From a checkpoint of a small transformer trained on Wikipedia.
Size: 8 layers, vocabulary 4096.
MLP neurons of a small language model. Each row is named by its layer, matrix (up: input weights; down: output weights) and neuron, and shows model dimensions 96-191. Each number is 500 + 25 x the weight over its row's rms, rounded and kept within 0 to 999. Numbers have three digits each.
A block is one neuron, or neurons of one layer that tend to fire together. After each block is what it responds to, as a language model described it from the Wikipedia text at the highest values.

L4.up884:497475549516537498502490494468491512531514495495517480540480449482446486488513495489492476491512460540506491518474520523481454462498543438506517482517545518484475516493497531492556477490494492472527504518509501500518465507522496501474459525447447499476498512499414484469532464499494478495
L4.down884:484465566494489575526464502488487492498475462426498507521488510452519488485517525526483520498521526497490515512505525504505511503466476530494483526500521443502502475476475563509491505477475520487532502451493509515497510487469496483470509546533508472484507511509455510546502484466484525517
Description: Units after numbers. Unit and measure tokens after a number or one-letter prefix, like m-ile, km, h-p, minutes; also word-piece endings (m-ucosa, H-ibernian) and table pipes.

L3.up307:529465496490486529518521544465516490505507438497493488496503532471510498528554520475474497545515497487503476504501492482506524490494528526475500485512500519522520527549494516516475462467535481510480478481518532475478522495481437524542496479502488473420500506510536458484507476481454469485
L3.down307:521478478489514510522511452506523478471513491501503477462520493480499473498508461496481477473522510493468479494524469475519470526521524493534495510525514508490487484480534505482513508497464493500502513535514469516458501500537566473526491493552505503521487538549510558515449502488547537488
L3.up381:496453501506521478467521493529546484479469475570476474471548515526518468512515511481504479474491498498509477490502495486514455501480517505491513513516509529509453492514481461509500483518497520532506496486487504491521543530455454502479522480511529471513529485501505517478484490503486499480
L3.down381:500533507501528547447474471480553521471493503527508485494498497505483512512504469474535505536502461469473517572480513492497498515463519521459529510490511518494494531488479447500517522524486547507483482496515490483518493489514521483480486488487472456503492480498485536494489495494529501472
L3.up620:578520488467507529546544513457530523483552464503482471495516498475486509509502495487524461521546481482526476522503529497501488500540519499491491500483529511462495499535458494511478462508491504487517530533527479500483525519480476475531495508517504478477464459486528479544492473523479527496
L3.down620:467461530465465528472426488510490478507523461511506468460530527508502488505515542525442479510492514509465509515506516496447488506528523541495487500509568523508483483515486512504530506538491528468503493456536479461482517493512477528463531474445511495496505491493529457513497441517493476521
L3.up938:503496458494484505521489522503532475457512481568500497480516506481496519533487499497473529549502509487526496505521502469531517499525511490492526533508527528524506520572529458471514449509512517530508533454524519499497514510453538519495488495521508503507526467500477498485483471526475526522
L3.down938:466511511497512506488506477471489533509489487520519536466531489509494509511470492529523524507482483489472467503492479531468479498506526475488545477511477507451504525476448484525520536577506481527506518473501537476514514531538505482465472501492509424535491478454497483519498520501498515518
Description: Mid-word continuation pieces. Second subword pieces that complete a word split after a short prefix, such as he|al, fact|or, Min|or, he|av; also sentence-final periods.

L3.up417:473482538494480518502471517518485493536520492519511477509473443477488490483525491480522494489480508484496542471506516534518518487523530482510454494482521571499503561491526488471495497469537472530515487509481492491482531462550483550498523489513476468527473447531487482480521473519485511478
L3.down417:509499435523479526489503483487516548522489418499462519544502531480504515532517539466531515488516473480527490483524490468517481509544507503476515510470449486482557519507478484552503551524471458470542467524493517471495499497492514515547473486516544476485518545501490557538500496494504482517
L3.up905:509463512517537520502471489550489492511495575502546532493463445496507456469500468508494465462524511499482481486495511538493452513528512494536492488490549508479519484510548515474543462468535477493510518514509466490488495486503536509450505513498485477509527492478526488490541518521515497558
L3.down905:500551471504468479460500503502488488498513531459488490477516448506514497494517477478483505494489487467485515482500520526536507537459514487512493516508498538487490488512504476502497499507498476523506499500550423470493516468516506480478531544512480456533489543477529511477496489490534526507
L3.up1051:521434543482528492469501545520523505492470511490502481504478473468479467519523489518507503496508497497499485492510512518504496508509511466471461497478473522531468509500465480485498493501504474454544504520443477512517474503545490531498501522504494491484515479499504517486540523472519514495
L3.down1051:540527541503501515468506543485520468489494531537498448493478476506508535530504517449535505491494498468480527481497499533500484499499512416467535480494485513502531523484521507493470515439466522506479512496501464453515497491480507532480507503451490512482476464478460505492563531511526514511
L3.up1127:511508517478509523513507544490511491511476499502523521519460487479501515488486491518538532471533493488484481518493468502494473515495484473497488496488511495488515533536480489528488486495500485547503477524500510516453462490482472510473536475535520485490478511458502501481496511516495501490
L3.down1127:545530540487543510463491537534491497516448511465488527491446506518538460509510451529523511515498503528534494503495476505552471504472461515500507497527455503488488456483525474472506494546516532521491493472541452493471456482473492509541489541485513492492535480501499490464489493514528528503
Description: Second piece after short onset. Word-internal vowel-led fragments, usually a word's second token after a lone consonant like m, b, M: m-ess-age, b-on-us, b-ass.

L3.up24:557485531532457538490461507485472473473486459484530531457504533450477508525516559488487507489484508494518536500505478459480517497501499549496504486530502499522503503498569512489471476492504496484527512504501495503485496504534508495455510483467558477488495512497478525541463538503478527510
L3.down24:438465470469531497477537491501515495515528535511514473499499493492531469508461510520517542480538493483478478513500489531489480486539489451496473484519493479499474480531476478481477524507497510488541524554501539485491506466481506480523483522555486454522500493508514475455531490498465495516
L3.up86:504495514532509481515475487517483549515473474546529535461485461543459457511504524498456463486500514523511472480545478491489493456502542534436528479493517479511537535482503509494513490475518541490534496511472472488478507493548473495561482486538498535469472476512560456533497502521479502520
L3.down86:509487527492510500460487478516500469468487513483517512526520540499561517486483451497487460493500487513518534487509487518505539520467527503514502528499503533492471472468466475536472523529477498553473438514489509481486488467469488492514498498499536520470527472529466485476501491503503507516
L3.up371:525504522534497468474480504536484500489483505549452513534499513533493515526516483455504498524513491471529451482502504535466499531525503527502495504458535519521528524512525516472539534544520510470526480462485499483469532503500515503513522481525496501475453523550487504477505484518513426452
L3.down371:502521494500490544526518479485518444523480502491512498470517475484444525488490512488442543515506516474472524492495538491494484489554502513524507535503470542514511438502503501529519490520515455507450505498498469539503500497446507517525485540461502501508536490533487471484488474501517497504
L3.up836:538511491457505505497482460492517502490499496461526517480533486512506514570478542527464526500463482494521499491493524470526483493536520530486483506479520475463499535462468576510496473497520504464514498513511502480495521503471490554492456498498496530467518521493517510538446505477544514476
L3.down836:524499517489444496494523522472545489511494515526485538503523491505508502563502503453515491469518513520467472496470514513505549475474531485496494497529512546487541509490480464515484536493477524495479501488516539471474505488494502519534503495491484488532493493499507485525498534532547454511
Description: Sentence-initial transition words. Fires on the first word or word-piece opening a new sentence, mostly "After", "However", "Before", "Like", "Final", and also on some mid-word fragments like be-gin, opp-ose.

L5.up81:487521502544484487498512521507513508527481498521454530500522526474475496511517492445465510460524491468498485497499486509508512488467522523529497503492483476495523456512488515557513464486479517511505498518462480517456521486518489493467514503488499503464478495514499484517489521467466471467
L5.down81:466515472499503522474483490502483465479483514553552482506463464520466507515508496477511503501564550512465489513529539477526529484479509499499505506521493488552473554521481469465466527515462494483478515472517545498492533501468513471488544488488490531498489476507503489511541469474491548543
L5.up370:503517500477540529469476525500473496483432503513472505495522512470490506488487511484508575489531487479507498507503520526516485530518514486507469476509510508503469536469523433537475515483542541483513491478512470509505453524494510506501502474496491534499477507496464515520464476494487505546
L5.down370:515536468468514496507482517538535487498445507517487517520517498518541552528473481439512530497531524490480486501495516476446506520509500516479561486476503531486541481448470536523480482453479510523492496479470523471483496473491463484531549504520496484523510476504480495496468485524542550518
L5.up510:475523487503490498463519501530490485501506562501452488516472475436501477505491524472526451507517487473480500523519499541506486504456541497492517507495518514516488506480525439529506484533524506485538573474542510528467490488502542496477471501528471530511506502506483509491496456487522517471
L5.down510:496523473529492484502503514478498517507440545509454501492489519505491509490451521508505515482455449496491529501474484491506519463479496483502541535498496526539492491525488490490477533507493556447471542529433535512484483476466481458476521487517467490519514521496479543487485533519498459540
L5.up1123:510500505501513454495459506502499541513488476540495519523493473498506491493470508505490521497510492476473478457498479480500492482480514477498503501506515505507518505479488486501468509503514483525501456463504530514497494476493555502471483507531479491503476491492511529449484511550492505553
L5.down1123:484495482498493517485485510484524445491502495497489440494474539534480501455488535587498516432465506532524492486486511501490512480442477518519495514492484503518535552533488490514504511508529463540489481517490489487505532452502515508490485500492442494465492481498490478511506511504504503491
Description: Mid-paragraph sentence-final periods. Periods ending a sentence mid-paragraph in Wikipedia prose, followed by a new sentence such as The or He; occasionally commas, quoted endings, or decimal points.

L5.up26:491506535518494512530544503484496439492467508546522431505455484513499467495507497480491466528519527440472466487464486502517506505483483501480512516507521536489469512466521510528460524496556476510519477507506481486507532494511485521565490477495502503495537474498445487491510521487492541489
L5.down26:488493498516525475492458508479431470475484492473483545538517455488477490516473512550523471483515496492497474473492500521527481494507441536502538505480477495510528525508471481477498496497492512471515498503554456515527519495496484512490476510490466536477513483467508489496527515486511519535
L5.up140:502515498502524494535496499504507488513520520501509485504543513519465504463529535505475501505477481517478475542500549488495552497474526497480488517482518473460455515498471485496513532539495512479512484487540516523469552502550512514466516519469491506537488515475506471499511540432463485500
L5.down140:519489513504486496480486474510491502491497499524530467512492446517524523511498491536489495515552536515518509455511488497446522512478480479475520496548504490565532540509518530470434476472460488536453481517464505505472527514518510503484554492521503485524493496478508491498475502478486522506
L5.up494:509511503456464443496489463512514535510507522483483471550551466505516517484515517498519460522481486499471470540484490484498488482465534481528488501485517519526451528495511522546533512489501477478563532544539530494543489499490490470491485492516483514518531481487487483508498513460514459500
L5.down494:482485497482454462526559514455499534486546483466481503483469545474546510490506474544448472518493495512535528502506465505486501530473471490507462459528494483534503494484493494475503502508442526486462460479497512514494503503519473534522519520492520486458524512524534479495480494544500535500
L5.up916:502512499524527505482530489514451464489524507471498518489508479520513509477526498528527460470502475543485522514530521534501498509495500485513504519482529526483487497534508516428515481499491520458495486551503513507524559461504495456494504518567520503506459495522537473564502510453491508501
L5.down916:489512486537517517491509518529535533492525528499544473506518480500469517522552524504516471427529438499448497505501498481476503491484485496553501508467527463488527476485481475462500470519546537507506515460484490492490548485489524457513525533509528450478506499500508514499518531465500506468
Description: Units after numbers. Unit abbreviations and decimal points right after numbers in areas, lengths and speeds, e.g. km², mi, mph, cm, and digits in data tables.

L5.up146:503507497477518532478484500514496442520510488502541447494499555558516512479543524473534489512497531508522463511488516452506486547504498490490443504506533514471505491508449511459483512507477497463517525496498521474476516489477521521481486458516487543473489480530508514519542494473496517531
L5.down146:495472488488505488481484521506511477500464530487509499528518477526488488529494573439508481511479493514524531509539499485519499535501496531479523504448518465525498476442497528459467459531521564486466529500526506498495497506519517462511517478478503509483491498487544480564534488532516544518
L5.up344:513536441468487541479505500513510529477477476517505502508505543532494504511492540484468455530492495479526488527468493486490498461469474505471500479513582550517486504481512493410472509506485494470505532480508488507506501499542515514500476445505518509503539492533503471470494548543500503511
L5.down344:500504493550495479514481488531561522522492493570495488496487481502452479494520564496504510477468501520517489491531509464499462508490508567485527524489504441518493551522506503466482472539512545489496515518485474466481512477513495509469526524500503501469502477433501522495513481539511523504
L5.up461:457553535484542515508491493515511496497503474531502471490479497555488517513515512483509478470530509525483495505550501529512534498466550552491512520418518468544484481534524481478471518506508478521508473482479463496487495469516496505484490482534490523485497498474528536490480537545471532471
L5.down461:528521488571499493489518482518558532514492508467522468543503523522504462504481462487495501525462515480526520541420527459516510498495515516523510487473515534466518500450518497486502494536485489491518497442508477465478482477502493474495556508491509476502489498540484473509496496469503497529
L5.up835:528463502488496492483495507535543491521461496524539502494472478497487512526475521494508522524518473509547487520447477556501535482475471539509529461455473488546520505503498470471456493538452524491535505514469493493504490465491530513501466439483530473472493448496517478508488522539523499498
L5.down835:499522479532488467496478513469509524485539466547517465498515482543491467482484490483549501453506516465501499513529534521502487470478508509496490509517514483468489494482541486510478522513485478480516534509529500488531517494524480489538538490460491502556519528514510558517553483507487498459
Description: Sentence-opening adverbial end. The last token of an opening adverbial or time phrase, just before the main clause starts, as in "Nevertheless,", "Currently", "In November 2022".

L3.up271:493469507527541484478510481510495520499491511460455490522485477470506508535513487505541525473503501476476501505497531464499533455485462552509495475495444490485477526478519516497523510534490497525515495481493457497486525494530512507504454514460509504499462539500498526543467524520498466494
L3.down271:519500527490433516500506475472515485519525511496516493515493478511504501512521528483510535462469545484545496499496529526521481429540485500446536492509448502470488469505460494517567531488505472492508482484491491473479499496524492530431501530482506460523521517497542530526515492525516511521
L3.up499:472455513527481540563457506469517496510505551468537485472494522517524485498482502521518474539505502488537525532504523519461509506461480459475518470472514476482447479504462470471506516545516526501511501471529473468518462504481489525493497504525452531511468520544487491523512505475472484519
L3.down499:501457475512495510513449464522481518492518519574502522478517493553527493475490500495500458504502506469490510502473495453484508499510459497524491529544459527513497534530463526556458506501440506500515487522505521506467496491492480533496524503515486547480499518465475521548478493508519527491
L3.up787:532496486462549507491514522499503509462536498506516476518496449490468508474517514492405485493490484454507491518524527478514493458494483517510528488510543505543484483523475523484477534481539511494555494463489488526541489503508535533466497504473498499498489470455482471498511476495496461517
L3.down787:511506489500543516483501479483487518512456524499489540509503461467467510520492521557497526506454540508465450476533523513527476524442477489513460497509535510514487542483461483488486502515471487505458517517492505553492513518502530500529533541470531478537511474525469485502459495530485547522
L3.up966:485543544494501557440484476487480488489526520479548517480515470517507474467515518490506493513547472504477501489511492514520506466481492515513492496483460445486485561465509513483488533539533485499554471461480506479521473459563524524491474499467481480542513483488480493493488517499468541508
L3.down966:525521508506456555519509501461456474492524452535481511470535486514502514483483493508497536506474534493511478536510497537514486536493459551511507473522465445482477510482514527474528504517490501452487447485476512497486562502481506509508514514482528508494492497466471463517487445508494543525
Description: Infobox block endings. Blank line closing a Wikipedia infobox field list, right after the last value (e.g. "Number: 11", "(JD)"), plus scattered mid-word pieces like ug, vert.

L4.up474:482517515542518487512507516477517486461490514498537471486476532511476524502463518501512476500502461467482543468449499522515533546505466491479511497502525488459483481526509517505493522487461547541484484517488494544503535487514527479464434496498508535498521460541503478474443446521485513510
L4.down474:494502515449515519482501500506517496515527477552547515485469464497431496503488518509436519481494528494532547495461512503505471471543468547525481491544496513447511510475485509521497509487508496523500487495475523466512526491452469500506480507521523504521491494474462481499488483486515473537
Description: Early mid-word fragments. Second word-piece of a word split into several tokens, right after a short first piece, e.g. s-ac-rifice, uns-uc-cessful, U-.S-., in-cl-ine.

L5.up75:530509478478511540476529518497489475535510503515515518482506495416490501511516506469527497446487478479520478515523535513535462524497500538519514510522504479501522521507502459495535499492481468512505523551578450480523521470523551522504516471481499447474504488516476502507488502459550453461
L5.down75:490470506520499520487543483428534478521510508489508514468521461464514509490466475463502474511504472508513526486500444524461543486485517474510502531482469515561515455493523472533493471471543502512483504538534489473484480493511505503527530508507491502524517519531504493504484499495473496543
L5.up155:462533520466477513516507486516515496466537488527544519491481514504487498509496483474517482487503550474530474500473467483565485514465516526511513499449514528526492481505489455466465495507492508480544517526517468473493458480504493533488499446555543478499506541475515504506526488490501545481
L5.down155:517496475542485483505506486520460492483471505520493466505513526461464488471516429547483531513511482504505545508507522516505491461466491481510506484526490474518486497514527501504474500504493495479509490489477485510488492498483512471430522513555458511521547477516518444525497507494513489490
L5.up318:480489524497521515464506508479542484494518471523505516496486476484492501558526510439519498465505491507487492529476464486514493525472518502518512525504534507500515514522506458531530531514502511452519542502478484507451482476520513507506479478529512476489486538512514561482542505436537465514
L5.down318:481505464564542539482516530495516497522508490496500504474508494519498500450498522414519486500483469497492465496516487505501505483486494549482508509476461510501510502474459495494515494521472511498515523521527505510477516485464493501486487485489479505487489498484539518492539490524527482504
L5.up1131:510529560514502514459540549536476459511487433496521508525480485539500516496534521502504508486457465494483491537460496525467519522537493505525453519489505496534537518553498537491467495554511525494543481464538457469440513540498514514481482484490508511500543494530505504497490505489490490539
L5.down1131:493524531506464507492511528469512465498482488521526524504485481539492520495487498422503498464497515525488512527465496473513499501521450460536463512518532507466527503530508503483514511529457437482541495517471480510509502481603493545531483482486488457471489509492460523515513478475448475531
Description: Clause-opening connectives. Words that open a subordinate clause after a noun or verb, mainly relative or complement that, which, where, plus some to and and.

L3.up187:516528525480478468455513527500526538531472517498468470508481493499492473499480513495532470526483500513466537479451566510515524459524458505505513504485479517505497513499499513461514536496474484483514518531499529492508534466507547492538533520488473481496485495504487519494559495509477510453
L3.down187:465510483500538530517508488536494462477488545474514517485471511479481506522480495505481488481497519526522550530542476529504474488483487494483511499495495498465506489474459446501476480462499497512450498537489468490529446548494493484479487537536513496437518507497483496504495503494478548489
L3.up837:472472485507542536554517490506523538479569478501511489518489504491507502499469465507554489523540553528453497508513462521536508545525519481488488551493546468497505508521513518514491477510428548500474498495475502470460481507475485502511469486483474492505486511464502544493513515504501475538
L3.down837:520483506490475470477497476496524489494483509453483527530511491499505497499476536521488490486500521525571503466519544483523526472524496454511452507515507465529484498496490500511486468479484522486525483450474507464572485473478507532487472521542512482507505470545496507484503517501528551527
L3.up868:462495531520496520508490477522505438529504504505469463507496499471479509472558532433488495487511477535479493476517467462531505488515481527500496489538499463500544534537517535495494482490498507489485477543490499510527515530495497498507468518500508535528519507472485535518479506475506512480
L3.down868:489496488484539472544452489555474531524454491498501514525489468539543516483489486546481524489497504474544494523471483491494547477515523462483475478506473468487489509471476498507497516500488519499493539475486511495496489523500467518520527529447505479498485512508512488460500466512484503545
L3.up918:537528499526505529528492516482517495503501505460500465460480500499501464507476551473507492497569543507538493478488467487509519511484473509487500500529466472519528526487567480471498476462515523494437510475520484522490501507501513488554492477478549505494535473482509466526466462501478484498
L3.down918:472506482504525492482474473520527521480508498484537491479444473477484500491523504562505458504505486523526474502492487495504502526478539471528477553476501514489521468528468444500490431506472517526504525465480467512536464520491462457529507487525525505511457510510503505531505509511545511509
Description: Mid-word subword fragments. Interior pieces of words split into several tokens, before the ending, such as expl-or-er, conv-ic-ted, Mississ-ipp-i, Suz-uk-i.

L4.up669:491480471525528499548496520440486514507536504505525455482459518497530461471491516502470496490505525478483511526457514494510518472503441466472468482452495518500493533496491511521531519479517558531480510518522464545509526464501472497526550521499502508492502470503519494551510493481500486491
L4.down669:557491459500530522496513523515436462520492486457469516529480506495493525550507525530521488510512509466497493475508460544486528502510497473522513506491536521523482526524467483517498449525509508518511505488515520492479487494472535478487499545462542515526484480492526510481467503433539468530
Description: Mid-word fragment continuation. Short word-piece tokens early inside a word that was split into pieces, usually right after a one- or two-letter start, such as l-ic-ensed, b-on-us, h-or-se, wides-p-read.

L3.up34:496492479524528510501497531518524487519496497538432457499501515471488478544524519456486465454519500478505509515502501548494451520502500563490501530532482521448465510540517502527498515486472510500514479491520469532447521528492489483499507531571512510480466478515513514518522504485475462497
L3.down34:498461504501515533487494526475516544443496497530497497535511524501541498509516491410493498464512518518486505536472468460498498512478516559480525495489542529511494525460496484482507534540477528469513525459473444506496477464499511487458467477526486475480489506497508513478517475510495506510
L3.up145:519509506491474460512462455452501502476510488531488491494531483523490510521491488490500517557511535496532501490536481491535500496468508513495536512513493533497474514503486450485488504510474506485507521465516539519437493488489479500494512510554461496475485511491501518455499486529496502475
L3.down145:460493476460519482469482527533510487514493475483508487481502534551495481494500506450454478522513509477482479531493520498468454533481512541518510530462483515549470493475517508483549513479491495496522520467481460501475494540536494525458513494480523485454540462526525433520509471512547504521
L3.up235:486536521474512507526480530509486513459504527482472466520490470492527500479527488515517474514498545522509493467535467503541495457507495468486484490494454513485527495535512474521497535500470510455500451459515510461498462522463538519472506496533516459488537495487556525491523493513463473549
L3.down235:499482504498457476516504524506513484497538488479532488493478483500512488446478508485508519471469544537491515499486552470486549468565512494503479526468530490468536474515508505442521469525457506484510527484502522522497474473506511516497525502534497530453498501523516490481450549482495526488
L3.up903:456522493554489465494512484466535544437499501527485497460530489527488502480459554496533488464506567474466504509506494547540509504485505555482545553517494519501509491510529501471490486527482542525504486489515509503508496533487524489505508519530513511485500477482485493503489524473515501513
L3.down903:545465498484481514500501505494503468488483483523511541526498495486498532534475501468526470512525493547506452523509488501483522493501567479517516486475475483525510487449500523484528532507470470524495488567474494502500474485510496538513469497503500453508516522475458462539456481485536481481
Description: Narrative periods and word fragments. Fires on sentence-final periods in sports-career or plot narratives (season., Finnan., ways.) and on mid-word fragments such as ess in assessment, ile in While, and un-dis-closed.

L4.up822:482512494461540495498483537492520472490484481542452533482491477452492481518484501445491487500526508560496530520517489501527485517510541500493507511474523504489476526510507498486504484456503550508483506473506491468464480515511504500547513530487542457512490457552503469509417474488519539531
L4.down822:492532530546470516475465497460526499475479484493502471523513515501461514537490496518489526509490489500471528505484482476453527517493527531513506503488471502531507491509537506490506542513517483516505501446472514498507500466499541497513491504531517455505490562497525505522515462529489519507
Description: Sentence-ending boundaries. Sentence-final periods, and occasionally dashes, spaces or heading breaks, that close a clause before the next sentence starts, e.g. "Dermophiidae." and "in 1971.", strongest where a quoted passage ends with ". . ." ellipses.